MLP neurons of a small language model. Each row is named by its layer, matrix (gate and up: input weights; down: output weights) and neuron, and shows model dimensions 80-207. Each number is 500 + 25 x the weight over its row's rms, rounded and kept within 0 to 999. Numbers have three digits each. A neuron's up and down rows have the sign that makes its largest values positive.
After each neuron's rows, "fires before" lists the tokens most often just after its 100 highest values on Wikipedia text that the model never trained on.

L7.gate283:520473480469488526514518511480447493570458470503499479488473506488441475535521551500498498502481486484511478477484490552494492485474446475524510480506553465476467472464486461496484528508488523524515493528504439495514501516571516495502513524454484493535551459490499492553507478495529500506494524533492483477525475537490501479489526495498494538495509478481517525511534499493446509506477
L7.up283:529459541452504486519512494497510517569516492486501530503505516516527507487525529534504505546508480507519504493495454535504490491497504506502497503484486501493525511520491491504535501512512476562518513511546488496520486473468464529551489542535508520490492491481526531519549534511515500490455439501488492510488470536474506517498503506452460504490491479460478479508513502492508501517522
L7.down283:510485478455471512466478493496508516529517530547509492522475504487505472501485527555467460546486493506459525536489471489546488499441466498469587520445526507486502499493527521515520528428474494546498541467508488487500490486525472501515457495482502484530498491502462480538476526520535542481529502539510512455492451497471538458480518473477520525499492513512498518536511512509481481490527
fires before: "s", "\n", "*"

L5.gate463:515465543485508491557489469504487519498537505440529475514523508469491477546506519540489511506564465533511508473477473495540511494470483469478511495498528499534462538498468498546539543444521514507503547529511517484517485466482504488511502467497471513529511444512501514485504513526513465517522533534513452551523474521496466481471520546495517523529519510494490478478520472498538509467533
L5.up463:523459527455467482457488512519544505497504514503472513525481486505507466548509471522437493518511509464511510523502517496550473476517517457472500462521494527514468440510518450492471510484512503548484509506535504479479448511482518507509493521453473514508532469488509484532469492484511482495489476485518483514521488533452530495471490529491508503485518456511511468483468506490520488512482
L5.down463:527509506459534515515496497521472516517488536530402481493547482511556507539505477479520468503487462460474517535479509512488502519484559478487510532479519472500525469463521487482492525524482538517517525500499494515472500506551486532493487491447522503524528477459511441530489501478515492469532512513495461507501455485522503519517524482513495454462544514530504486493493503480502503469510
fires before: "\n", " and", ",", " |", " (", "---|---|---|---|"

L7.gate105:469504480427497507519488522534577533529497476504503510507491467491504505500497525502458545524511505500506485485530511455497480507516491515514499481454519531506480499498490487496519516528473457472490554494520482522536501445527486509454518544507506503549558507470545491451499494492440505497490537558502522502490493519482538491502472494497495466545506521521557490538522498511540479507522
L7.up105:553484489530504522502479526529484487494505529445495516462460492512518518510497498474523493525503527508533500519462489535473478517491496505516463509457505496459507505537474516525480480551528486511485512486532499449460486449517509507527525505499534505487487463498510504527505481520516514528476467496497534537527484519508517482483444506504538464486542517510506478474459512508544519502513
L7.down105:524486551494499491478480472486428509538528512523528521468505514494529489471488527491481502508528480480507525520487501536448527514484517470463521515445495491487493521501483514480498501473532519527515490472492509502467495510469480489503495532508511522462469475518482525541526494502479522467526480486525481495521570500501499438513498511536531512467482510449509493489471507509527496535475
fires before: "\n", ",", " and", ".", " in", " of"

L7.gate175:504460560483494515488508548530503547539536455523530499465480516493475536494517499462495489533486518501474473493524472511499505482494515510488527517505547511496487567510535473470504462479482472485485492447492509497504536486494525543506501506535501464496535465465491504481497494473527510531479531491489519520517537513482500499500501448538491484505514521553488492496531522524444518508456
L7.up175:492451480488466512503475527513492497512525455527436466519520513499475496522493540489483462508469452543492456509531513483511485501519510492492485487531536456496474563486515513533503509493488486497514523484508499494497504456479526515495489523466487522588458523523553508468507497471518502523452558509532478542500449510472488493518482484489494532510542500524507456443484518505461476516502
L7.down175:467501520511505510423497495492521504507506524523475519482511519519482481474474527497504457505483499491519475496485531488506498465479453474485539546480542491445476495546508511473505461479470495480547484482522508495521490503496474508504474505494549517509529462464503484490511478472502494501538533480472508566511555542505469510485537462472474442474523506472538546512532570510532525497502
fires before: "1", "9", "0", "8", "2"

L4.gate48:515515503524464460485516475543459492502540474504508518468505482512489491505537500479492528500466488559531475494516544512497488514525500463482501512531470505495518511479537519482470505490477469511529535539472541485520527518552491514489493527535476490535474508518483530525470469517460527496464520463497510474492476494469534541499533503422511534512480529567500521510516445530528497499467
L4.up48:535529478564492525521522518518489498530481516483507532487523450478473480488517503520516512480499468495544506520503522547520503455473509524492537518498483498519485487516485518509501435527457487465504463517506504506498496505513481542514515510499515503469542512533493506521515515499477534478477459494482496508510502470512492515575459511500490485468500556517487520507505443508500515493517
L4.down48:463520510531491505505566478483485535504523503491484490522515483502494520523464493484488518494518489506513482533470475474457484484533531502503508476514522522499502507519491524519497444486479512491474511537506513513488518503468520534526466495547569512492493513508497509515459472511461500499515471489462538502510503525503461467474484493518495493520451492510506507464527491455510547445516
fires before: " |", ":", " /", " of", "."

L7.gate83:485516514476490506486515494479503509501474503518488483480512563475475463520448491463503505500492506499500460492533488539465500488479461458470525516523527469510521511522529518494488535485469462475501514531509447485504509504464487473472508483480503524435490480530524518490529489508496484477475517473513509466520542493477467507510521493514500488551527487479535465523483554507509533492498
L7.up83:467480497477479486521484504541498469486462471486516529508514503458519485525483481501525525510495473537501492502519519542522464502528484508482520534465467499458470467509465492524483489497502508454467494457514513540473492509477505517485480490463508517447487481533557504468461490507451507487505528495524538529498508465509480470475483468511488516462504537525486497519495505515545503489490
L7.down83:544469500543484526510475503502499499510528461517523503478497527510462460507520478518460490519526499503488469479524509523490488491494477540491503527521548493529502526476508507529526509516482472511537522508485510469481522556508513500508501500469505475515505494505484550527504511504489514468502487493495519460474497490490489497516527543498500476487495515483513496504459517514533468480495
fires before: " |", "|", "\n", "0"

L5.gate625:537519477489550492519492537478481451503483490504552472488491517485536502537501512486505502494529499510506493476496537511523481474513460517489507529464518492453502496530481472456494508489500468530480510468492489513515508513510498501501484493524545476492446511512512506435506502473507451474500533423531482528531517493507491481520494500508526530516500524452486522466444550507516502469531
L5.up625:503526474454515508503454509463445496515469443485503433492455527479493499533516518519475498475543487494471526469502496549478480502533509508480500537499490495496510493534437482490467512463489484488481518502514527510507541531504501468549533488501526499542496500473533476501528487495540491478510512455507521525514499488542469479515541464534548533507525547472520521476449488512496478500514
L5.down625:487490461503510512463535494516493516518505512444506543488461508494538481506504487478524538505533512471511504504513522521481519471517490458481501529523523557499480498445502515499521526458495461539486523531530512479452514487503505419516521515516550509537501494493455516443468463520480489480455545480533546518488514517494481539485534493481486472492491486525458519458501484548498495508497
fires before: "\n"

L4.gate79:470504498491488479551483538485532586493552519496504511520508465513510507457451542507483522531528514489505463478527482466507520511536491544474526513518526513480492459463526541475511497476476512504503501535500492511495464480466479535523498497484493455503466526530494522528488516490484487529532526465480497465506492525500496505484492488522532533500487494477506472521479515484467513493504
L4.up79:500441538539484476435474504524495486518477498511521499461542497463498481519530501511462521490540504481510509439507495473495516451484511494504521493532503469504495530535520504514500506479471537498492484484480461478561507483522505468470483470484481491492486488546474495505464492436489499490453447498543476499493540508486462515449502518480495489502510485495521455505532492472459516492549
L4.down79:528533517477515543512476495564495516498509511493459461487498475515490450521536499520429509535507500500486501504512514512460516508489534494481489549496490519506494474530534504512529469468499525457493454461509465490553490483517500435496513533543512511524509484496504505484475447499486484494503460490541526523516519502502471521454496482531472496465490502498542531490512479505466515504518
fires before: "2", "1", "0", "9"

L4.gate378:498506515487518499524520528523502551500513486470497515472486498530518476505494520464498494465496496533495517515473516513542489463497514500449505515484517503532514507497464443511507509498484518521506486490525520506483504457514490500529512469486489457500527458504522570520472485472506497525469492523515491484460538520533527527484499504514497480464485505535535527452515495495468513470558
L4.up378:482519526485517541465468469498506503558495496511495505442498496474548496484513561507520510481515491486533512518442465477507491487484471474486503501502488481485467540499486499511481474510493475504470448515562476489521521493501523461530521485537492561517485480534459523500501534515541501501523486508499494523516496495519526495465509539527544482510516491475524494520512490501496459496503
L4.down378:532490541475521540478497504496495526503480492476554492515567478491516500524493502509517500500494474510442476524490499487519527534468531461534487496520494500469489502494485569483524517530499436530502479548509496506489521502493510500520453507476509548539457514524492528466496495517488492458509491485470470466483486457483482457471475476480500543532468492484508538514472497496495486508500
fires before: "\n", "ing"

L5.gate402:513544520452505537523521514507490486485520527507513509503543502512542502496457499490474487486490495470549484494513505505437495495479490480516524494471517549545476477489479486476524448517499510476531504491484501520479535489475508516495511463513483433501511443468508539469476473535536463494507499544481516506517518525509518490494510497509510496491488528483526530464517481505519498499478
L5.up402:500460515486504494456506510500521511523503473482537475467463515507502490538485494486493481544503490531455466506501495535518511510542488507472487498497482493492541478481471505499487513531454467498513522524494488490474514478473506496491510471490527520547477497554517506502476474511489500475516527506454461500502520550553490511509472534483483508487506506497469513502510504480521495533509
L5.down402:514469495462512453480484509491463509505526498483506469456435503496504468547520515473504457488514480542494501513507491495503491504520444550531512520487485491498477496522503504499487519537494489473542515494504483471472493486473476517518507450496482508490486497546498520506476495512508506514452560542483494525509515496513519485495490515493497503470523509502499512441522485512534507487501
fires before: "\n"

L4.gate244:505531490516493537545502513546513486512487496483499502525490502494443485495477501477506495511482508513483525511535500451474479461505480461483492445568457492460513474448500513435498518483435495493482480545464511475525503486537533490528516521497467442508493484527505515484492505513493519505478479463500460481475487484534510500519506479488493510468504506519496542510499464441529526526538
L4.up244:505462496499528518473501509496488495535507503520496504495471494477470508480503480526484533487519510477516535514525508492556516507491529494477493520482455484512545519491517497529505538551483522503497483556492493511531445492479507479488477537506515505517500488481500498528450507477543471463510453482493473456489505469496514528436464497480529506503488495501465513469502506463442503490556
L4.down244:502552474537535487466524485492491474481502499536487514484512485540521468478494508555445507482491500472493464508465483506539524495510513499492498521456498514528521489512510519496502510516568502503459486511513448536497511496466501530549501516476511505509473469479508524536492519513472527492524513540480509524454472514502513516428512506449482531529493503496488499457492526499478488524478
fires before: "s"

L7.gate535:465470459497493486537568501504526506528517486509526470489470506529442501508502511493507469535498542505542470490545494508533518523496448477483457529508506505490511535486482546449544492476494514524524471508461465479497498496480528503519545482555509482512479493486488519496471462553526465487503487533507461504522477521534480526495487493479483501535501532467498555512502545518500529490524
L7.up535:497515476514500522489536493494512491519512479513547509461497503485495492512536523509488538535522484445496502500524495484490505467536500508509527480509485547535541513492495499503500489450482494491490518505507471482497519467489534528531485503535495506533527477532417522507539529527445497479503550563482495474485536470466481497506497486483507507477502543470496501503482500518485478496554
L7.down535:474518466500524504485504480485474493496533489486567450490521482493473484511503516492533469479497550479525501508505501520483489516517457518517492530457533494496507531485520517485533505527474482546502525482460475509508507483460533501528496444519488508434452474521470488493435517538523537494514484456513517509529538528494523478487507486505471441553464521553485481486503476516499524538494
fires before: "\n"

L7.gate122:507487503505518494553504498534541498527488477551478538470537493498498504583507522492518516517524492539487522481545481494467505457531534525493554500504491467491503458476470487522525530490476442539547546518523498485483471477477486432474476487500509471521474551520488505506520481484531504521443469502524509553454492516490498508499495516509467508496472509491494465495506495487496452530470
L7.up122:502484457499516532505494509466516452496507524474536494610525482487496517518487528480508493479524468495502480483450537485504529512481539451506507534504478426495530513466498511468512485510501463482497508525485491517443504524518528489454511502515486470503526495497500489515478517465490486440473471472497483498509498487511503460528495502540498467463489489534520485477494446550470530553507
L7.down122:526522489493520486492428491522481540475501514490498467534496463473507496482530492514457498508528530495489503518515494517497491497464532458471477534518492494471504519512457468461474547499557506579500554486521505485507518515484503506518501492489499511526489505466515485526490537492556490436516500463476480445506518466515508477454463527519485513512461494496498489530496458507511490523521
fires before: "ed", "ation", "ing", "ated", "ant", "ment"

L4.gate212:493522489470489524543497528530483543490500493519551495535471469506473531509498510490480491477514531517529443503501489456520472473500511491506482506445515462478505533513533487513528497520499471514546503529512498514465522503492495462481563473484486530520521512458465453561501437507510496499464497543530493466529505465516491512480539489532500518459505503526514478447518502529522498500521
L4.up212:538497538495488507511491510481487552474539504522519516531542490498456490546469476521502519498509441516510491451489516532513445529505502464514485497498493508510499535511513484500504507509423476493507542540488499524453524510489518473513492524518482518529501508500491480475549464490549521506512521490529494486538511481509512518491523499516488506457448506489513476441561483508522478522526
L4.down212:467491495467557518510526508476491487485453502547479469499490488475527518484515502549485513480492508487519453518500508512522496532523536489487521450517546503501530510509538510488465506529460511524524518470511468452456471500459522477526508464483519519476515465510509503506513473489508486527477485472510521445488471494487539491503500481494518493495504534523502479471497538493491500436505
fires before: "\n", "ki", "ing", "ce", "ed"

L7.gate501:491525508564461474481512534565467534490531473472455502534473500526507541503479511467504497443519523494501478521499500515510481466500490499503527509514492536529489543521508539543470495487491486533515536494492526484504520495508522494532496480507475454527555492499517522466499495474504483510517508525502468471518503497535557472494519510529492507483555478508503534550523547459452452466492
L7.up501:502499483526451489505493493507530525518462520482513498527529531480493526503479476496497550463476532512536493478479488518457487490468519469537475458544490488506496535457488537507487498530484538517524491518514499493523469472481499518448521490486519535479497509519495499474504536516531495491452498484556514507499481464531485515465503507464522463508499485459454492519506517534498522506478
L7.down501:522575462530454503522515464495516475464472516486483518508461494477500486504505512531548515510455493484522521499527477470496536493487474540440452511538523510529494469501528523525466501523474469487471518504532512504497468522530528504498484519503512467498507491549459526511545468475552504499448527490546499496469487507522523529497510478485489459500438517528486485484528518509526507495512
fires before: "1", "2", "4", "3", "5", "6"

L7.gate434:478509530476480506539531474496517534530523487489478519454490498503467507512534497500528481540499519468482526492478481518528505477466482475525456491494500551497508455499472506492528518509461461483462516507512485476534493517510471489466513508495489528497527516525465510498501532550526493486492519473502496475493488452500522521505479516457445468502498516568512527450489485526506494475555
L7.up434:515507512514508520510519504505493495487477520485458492458443547477481511480475521501474497505457516462520527485498495481512459510491529495511527475495569480497531487501525505530476505451452492474526551492503477490517541475522507484477496542510548504513451473499483502500513487496483487459533516542483440451506520524506512490533509536473523471519516490533518471488503504506521535499548
L7.down434:546481521485456494499548471519510436501486509544484533510486487526513459526500536484493509474505492511521509515492468502539460454522504528492504475503503447515505555503448499550489522466527517486468474501526504536476512506526493537512533494473498497462491507504516513471470505502454544481469500505496506498562531480505526464546527475528518500489495517493499454542515493502488490508497
fires before: ",", " a", " he", ".", " "

L7.gate481:540472529452515475553481495524542539492508480487470463531527495536489502477457523488495481475516518451514485476562540489518502506551450479455489523523490514514550507469510502459533475496478480436499466478490488518518484544519518481482554536463498512538509488522480506499507496503502472459517484495504482469467504484502549525489528513468507534480529530478502527483493512491490464452520
L7.up481:495563516487491486571498470461496509488494456518533497504491492508500519506491514519522515541530486526537557518486514479501488511504514468470541478493475502521500523527459500443444521530472508518476498566507543477520490493469531465481516469486481531482475525436482483466496525472507485468504532470554465520505472486518500477470505498506502524491485508531468511513484457490492461491509
L7.down481:470530536514543465442476444469548507493474485506497521510472490486500481480521530498518490470495529539513510514506516516488496465538493469501551485508532499478504536521519503493494483504525475480521479499490468499527512502495508524480504491516506518489510505506541517545469576489517486520489518501496531524510483503516495467477495515499501497510484503541517496451505483522464514505509
fires before: "\n", " The", " In", " He"

L5.gate101:554452508533478498487544511511490491474503478483504520463490507485523495487504482530502491493528524483539529537483512492489469509500499520484458529500571476563491456468466493478514551476522483482489477542506506537465533487497503491512511530460464495504522495483491467484503510486485518463478477473511520515493549522448535462476516512505515508510515478498513516505506530484494510506513
L5.up101:519484484512464488516474491511516525515531529508543505527452505536481517521486455530510507520522462489487501512543473502472535495478557479491470490506483500473457547511472515461452549521508501503493484510490510497480555504532547516430514565481491518504500515480514509527528485477483549502504536508544428511498562482503498515519518481529489497486517522506533497530443508484484534533500
L5.down101:472509492537511512484490500536499533511475505502504527517549491509531504510503518517506490494473492535515524447474548469507556558502467499477499483492555481520471451428499515529498472533565508511475472508478496486511515480512470504534532476543503490484500485499486452461457502548521510511503482522464472514489536500481497496474544504526481467545464447494485506497487481514508463566526
fires before: "|", "===", "==", "1", "-", "="

L5.gate45:486543538510539492496454520541485503519537517483512504547502483468506493502506505500499456529502524495482504507497492503494539505514505503474512500483453536511470537550460510467519498491483517537483465467490538502464489513486483475469486510492521462457525516508521518531504504521486458501531522520544481552536481496548519475527538555519523484506527545496497515509523511500505477444515
L5.up45:523512484513483559469530500509502458475509510462450543530495572495502470538479469519518483502487523505494497495501497528500500526522515501488503521510485498547519526475473515546527484515477453486529490523499531500531486482481504486525511508487494482488521483520517460478486474520489484480492495517473513513510543476538521448488479514517539504524538505491506503479470539502491539507484
L5.down45:512485519526541501512482489525481469549536476507522493465548512519456513469563479509496440522467475531537493507520490473440552458552491473477547540500484484475487502525460491514537484523495524503472515513488519513473473471490488492419537510516481474465483514463484538520545483505500442493496505524485489485518450516496493509499536482488475556524491488491527527517522521511517485487518
fires before: "\n", " is", " was"

L5.gate56:488506496476489507488503499493521540496505451509485521483482527466480455510548495462435468474521507486526508530503494491476477521527511486512526526488496529523484475505513529517534469461470485489503489484490523501440533499490531480477561477484489482520564467470446460467511490497504547503474558512456535540491533523483521532496502507466464516493509535518494450489522458486504539482487
L5.up56:520490473486502476491526492534512467560539496499516477482471488449473525466496525508473503524520524477461489462471504519539477513471562520523505513488498521472509520507483515503494530495520481505515482495475512483491546500476516510500494496471542512518507524468521502519484501502496523503461495563567534481509526461506516516502481501478504479540498498506506485492525506456531467504561
L5.down56:551490472491504528481491467496475503505444490498487524529498479511494480479474495523483437506533472458503528487490453533503517496475509540507507501508524477531503432494482494488513513487475480538468521495488547473534504518478519495565497479482505484461469491540501508523493477457495460473519508540541444537519454503497502490507492534450483499469488504505455451511539476489520528477488
fires before: ",", ".", " and", " the", "ed", " a"

L7.gate401:510501510520504486523491454498500521486469499484497488473498518477511549502474467551487515463502539510477543494449552474504507450468535511505505497500448510471493488509507469468509502504494483485519489438568494493468508499509518465523464521478446495535516504538500497522473503497492419442492521497525509492491523522558517506522474508495506487500485496536575496486509500515503466491496
L7.up401:497462519513494497499479479512547518507474503442496493524514493481480501501471482484442510475470506470507483521505528453493478497497512473492510492521485500488479497478503485480463506491518519527557484488532459512491465514522527494519519505569527517500510475530513506507460477512445490513523556527502479473512496534491511498537493466484555508512471500519492507500448545479496506528463
L7.down401:466509460528489509502506543483449512488468486513527444529538505518524534492509499516484483483530470526500542488495480474513488486482449519480497472567518467494516512520511539485558492550501495477487504491534482520499500520492530477504454484478447498486492494444445489494501484503456482489476496449532524485476488469491530538511491530474503482507519463490545518495471506533492491477537
fires before: "2", "1"

L7.gate74:502517505493466541507464528526536513531500518483502475489498511466502485499483502480495471493516482460443535489529430518506507525461476433454466457484529513469453466526495478500474507491473432531509503497503476524500526498525549519450494522499481541519459497503497527489525486519510484507488516498484457485539530477492500459507466474480490513508505495465502516505447489514476504498518
L7.up74:476509465444482515538499502516528516520459520456525514524465506467484493488519503481490534503516470477493490508472491515471515490506506509540491532494560525510498494493530528502501515511460469538484531498505456510479501546506514528502516509498493454526501477539552545507523506464487470438513524507524505482491533509522511485459563500511479507542535511501493520468486506516519489546521
L7.down74:490539483500495539506516527491506535510460501518529514520531500471483479490485519513490495530509500500503475487500538501504475499511479508497505506510490476531514508535506505484498525496485534560503529528496494492489473482521503484514508517519541501486526477506498548502507518500522489524538501467500495523477504492529536520503544472457473460493492507505461471520509502490485502516495
fires before: "\n"

L7.gate6:494532488532486541530489498538475442517534479453497504475499485475516500460444466502499508483568472540501501438509478496489468521517516503464527508506478498505501470479458499478515476510488539520517539515507518535521521481505489508505471562487474504540486443497447450480482457542499484509460525521499508509499515508531517453532490520521538504525524506499516473478461494544525526485460
L7.up6:505458506479484565494513493455502511535497508515543444489531503486458472477485475515484491523514432546553531497491506472515519525470505488546510500489476475494460519494472496498523492505482481538493459484524472496497507480484502501493497505521474508526487565468483508498513474519489448483513511509511479498527463542441485525461546469467494464523480472524523469482522471492513494494524
L7.down6:512503529483511515517506493505483504504479514536518495465494529516481479467494551502532474485502479492565473536495510527467499496519512488481501473511456513510522523534452506493500479527525457499523479494503480510450493470529492472472481515490502533490503516515507492521511533552485515496497484498464562502518453495502467501484470472474499520553475470524447478512491493510485502490545
fires before: "2", "1", "0", "9"

L4.gate255:458489489471519525506537509469494502489549539503474507478549475455521521529483461522484528534495514485518474524493479502501497499506494516437452497516473533500481533509522525490443470471465473503503464498485512479510482503500490519482448463434515496463544539494512512569527476519494504497534497518455468540511521498505523502508505486501477480468478531508484512420485521506508527517493
L4.up255:508484458489509480522507501514470480463480513432468485465524497469512477574515524491510507499517505525530506521459529521460486497473498499467478437481488531525504517504544534527535481485469491485530515504495497497524532469514550538492482489492514495509471474509477476538497521511442482536534507518503458443510523472478498503488486454487479519469510489552438481446520528474493563541515
L4.down255:468485504480495529497517512513531472477535491521517468499504505524500470463474495484454522528503509532501472494524497522517521538497478497463512428507494505476509503551493484520485502475516454461569463470484512478537503492539472504490501531509455504488526458499455475498505483503483483508551550518524490489514491490548511480466510489499470475533439507520492536510501477515512553524492
fires before: " ", " +", " for", " |"

L4.gate618:489491493535515495507491519484513534495504471454512509478485517503469472485536490537453444533523480484525477491481473482489527515494492504477432525516504483499499498483518477451522505511499548522498510506493476508552506534509470544502451462502475471495501477486475489533502506458504486508565483523532492485491511498470496479528484504520511485508503551523542506486528494479478540514537
L4.up618:466504494533487469466508501504513503497504475484509471526509496501493499490524485528522504459492460497508465469461488495514493530465512472453491506492530482501489484539522468457474546492502508445492514494495483481545527494524521491495488495529485471515470530566510494500561529494519495530438524490476518466537529551501514538528525531479483467487504495502473482528550472493482487511518
L4.down618:510505486501481469526518540578497520425515521513489485503491505482475503522518504490500528497513517525487494525502526474496500488526509467500494501492486480517521518521438442540513539507442488505544500447512488544485510508521491488432493474473473476496455525499489535501476536498496494523521521473520502527501488458470486508488536498511525505509484547491478473481524467505499538504523
fires before: " "

L5.gate574:524525492491491511515520545507478499529500455510537532494463504480492470522524494504501461531513483485508498479454459475487469481513513490504461487493480507435499495454482493457496496516460509507522516522517530488474499475531521495527481496473490493520486484462524495496513490506519534503535472499483510487457453488509472457454475508515450490462518531495507519440466466449510510518529
L5.up574:541485470505526525543496507504487514509520510468466548462484478479476489503524518499486470509504484482472478526504479543495492496531526449493486499485514555477479461474456502518537508500513547536509487507514486509526489528518515515529515528451522461510491526504526471485491464483498480498491411501481444482493505483505506452481485547516505499499518466505493519477510489494532530541526
L5.down574:490473547457517530480522503466500523521492465527495484522480550489515484511497521529514523498507478493518495497514502483525484473530461482478486507491488485467460466487519474453484480488542516487446477533501456521500543492491504469489514518517463502521521488500482480531463471497507520496504487514495529471504518521500477524524518510496438522528476510513504509520531478457481486479546
fires before: "s"

L4.gate216:527511476511526499530492482544490488521535504474517539483539499474507491540488517439501521537464505456493567508480493505523510459471508502530519522498530492468477511487545514490454467507499481505451459490496536480473529530499538474449510501502454507504505518483521497481501470509555526537518485552554501536540475563531487415484499516482537480456513495522494475519524516541519496475513
L4.up216:543477556499485536503532495454508497545495543508485495547502490462526466479514488483541526482494529470480501433521512505489508505536541474521486541488488520458530515498517452499474496496505512475512558501513473470493486450514493489495461538461506511485480477458495493467524463544456492455482534477525494520514456467512472507500479487499500468529530495476512488469472495504537494492523
L4.down216:525483483551554509495494505485490521517452533538499525468514492484536472481490493514503520536463507484511485434502490500475466452501483476540489503473532525497532510503531459475497501505479539532502514450495478473452506483527487527515462482476507489532502471506526514460499528503458504493469485447527516499466506500494495497506488458514542525513547499518449484490468450559497542490460
fires before: "\n", "|", ",", ".", " ("

L4.gate343:447499546473467445478511503534464494494498491471487493482544491509546468471442518502500491443529479478522509536504493517537519490478507526502538519539529488504495502499524473516471449510484469517521494497529487519499497474441470525489513502487498496542501503506497524502481499479525544487515555489515489518451533500482499478505473477525517483496499488483477486529464550438486505464443
L4.up343:491514514549448436520503488506521492558460496481490490503453534478492538481521482473510528469437496523530526479508482455474533478518551522507480485505523502481497507504506482495493500523485486475490487487503472518489503497501500503563504559505503474496519500529468498559524487485506482554461482481518542508503500503503520484523531483510520464470456476551551511520471539575513501469530
L4.down343:544526513528472469534515487518561506537478533490520484518484498511488473506531501471520523488465494517513495483512481508519526521483482510485518432488505500520526500503499504501478469558457448505505484528555530507482507512514547454527474529504544499491467565521503483523495496518454464515497449504505500478523501524558475468530506491475475503496486503506484480472478499543519473491492
fires before: "1", "2", "3", "4", "6", "7"

L5.gate166:502521488487504498507570474504542489490498536516505509467530538490495492482507491538469538531523501513509479479496520464492467502486517443504509490539494528437485476514500492515521535517478497507499477509469513517474491529508502507471470478487514529552524516512547489492504537511505501504481496500514511509539461510508520520479491508507508487483491490497470485455498481501551503518477
L5.up166:487510415489538544463503520501482483514535531500483500447540494494471474506496501491469543505524531532513483459507464450540473518517516443527518533480495512522464533478524485544481473504467531499473508556489521471497485536521498502490451487494504489498544553496523523494461507493517492483528470522485496529523450508489505471487493487495530515504503527480537473493472493528488502492533
L5.down166:519493502527496490535564517533505501486440487531513492496479531508504500506522507478521479528519547497505455504517489504466480492478482494488500510518489491447516519473510491516502530487498485537492503491510499538459476499546529516472513490522470520518468476507558534486467549541505490503519515497509506525523496546518536501475497501525517530518531488475479517507470460474531484477514
fires before: "\n", "s", " of", " |", ":"

L4.gate238:490472548512495506511538544509536554517521515483557528532522490492546519499484506478526511543502484489525482493535570511529464524502509485548487487491503508503504531514530523535482500521509501478500437514502494504514474499541540541540481494436525487497478511489513535534508506510516462506530484477509499517525502513490520539494523484521490455500490529491495467473511532490491507485489
L4.up238:469508500511494467442520516532508492515512518542513518534487456504506513540503516470544514494496517463466499458492498494501523476531455482482485506465459465485488552523466507515467472511484480432466523509462517534498412531488487505465483511478504530480499558472496505500500504467505487517504490504492503479491466486481456477518432500458502524479499517482504450523526473525478485463502
L4.down238:499497511512530472492509526490475483495527511541467508503493453464495514498480549489508506496541486492496465520515540482534533519465465477490493520479476505544508510511521501477530475467487472519508535502460540485495484517494493500505475515455502490525450497482496478522510549545473512536506474536516509502504528498496498590495549502479513496544533503514511487543532479462469489517506
fires before: " |", "S", ":", " votes"

L4.gate347:510472455452465490520512505517484560501477546508492503491546514484537532489528488497472577476469482493502459492496555528487466490523503489433500511521444462476570489491529482498513503552498476504490490500473481506526496495491476506501507502498523506520492517454504461477506464461457489467513510512520470502476513528502485535520482509525469539464522498478509484492501503535466496510484
L4.up347:479498477536506490502490515487477489502496546519504517508472491463524509498533462465501531472518514497490544530470493499485532473496517537505508487538508477519454495515495533500466457462495501488550486462486525476479471488477503555522530513492429515506487522541500506490515532554489483510515500487473478529521505516469507486483499487548507490481464529524523477513518501485502500503524
L4.down347:507545446527463501524447468476529506496487506482493535490475478497488455478514473476502510504525527488521548502497489506486487501560499526491480461536498487504481473528474502527457492483553479493543448516518539472507502476513479528497529458548479490510498504470531504480507493521461443518497513501506504469498550512479468464526517473488507509512496492513539557497484500531527503489480
fires before: " (", ":", " ", " |", " /"

L7.gate263:568480490491495430515489489516495471506546485516497517489502491453502466487473497457483498546473483521519506485517486509524481478481487506497516484495500485474486541522516497538479481494463512481463562506500500524463508509526517461506500473465460518536471453492506501439501453509517488539519522518522525513499459523494520537516507493510516531499485461528496503532508515492527552507510
L7.up263:484470498504493484505525513534469510479461449517528462472501506527491498483489479516483536514503477477467533501548520502479523483497486479537502441506500465510517488479492493519481533501542491456476517481496512546533499520516462489470506514501494496516506493518511486505542487473516522476524523529471541465527482516494466508440518515529549477487453502459476530500530479489484467527507
L7.down263:569494522480484496515511448548455509507551529493517503446456479492481477486524488518509519506497482527495532489531473562502488511455485459483478482498478541496452507481493502465475467542518543524539478495507488480462484534509494525481477515488463465537485526527513500480525513513503518500535448498547491504511477509484507459516510511550482501495453508498486516493464478539499498529464
fires before: "1", "9", "2", "0"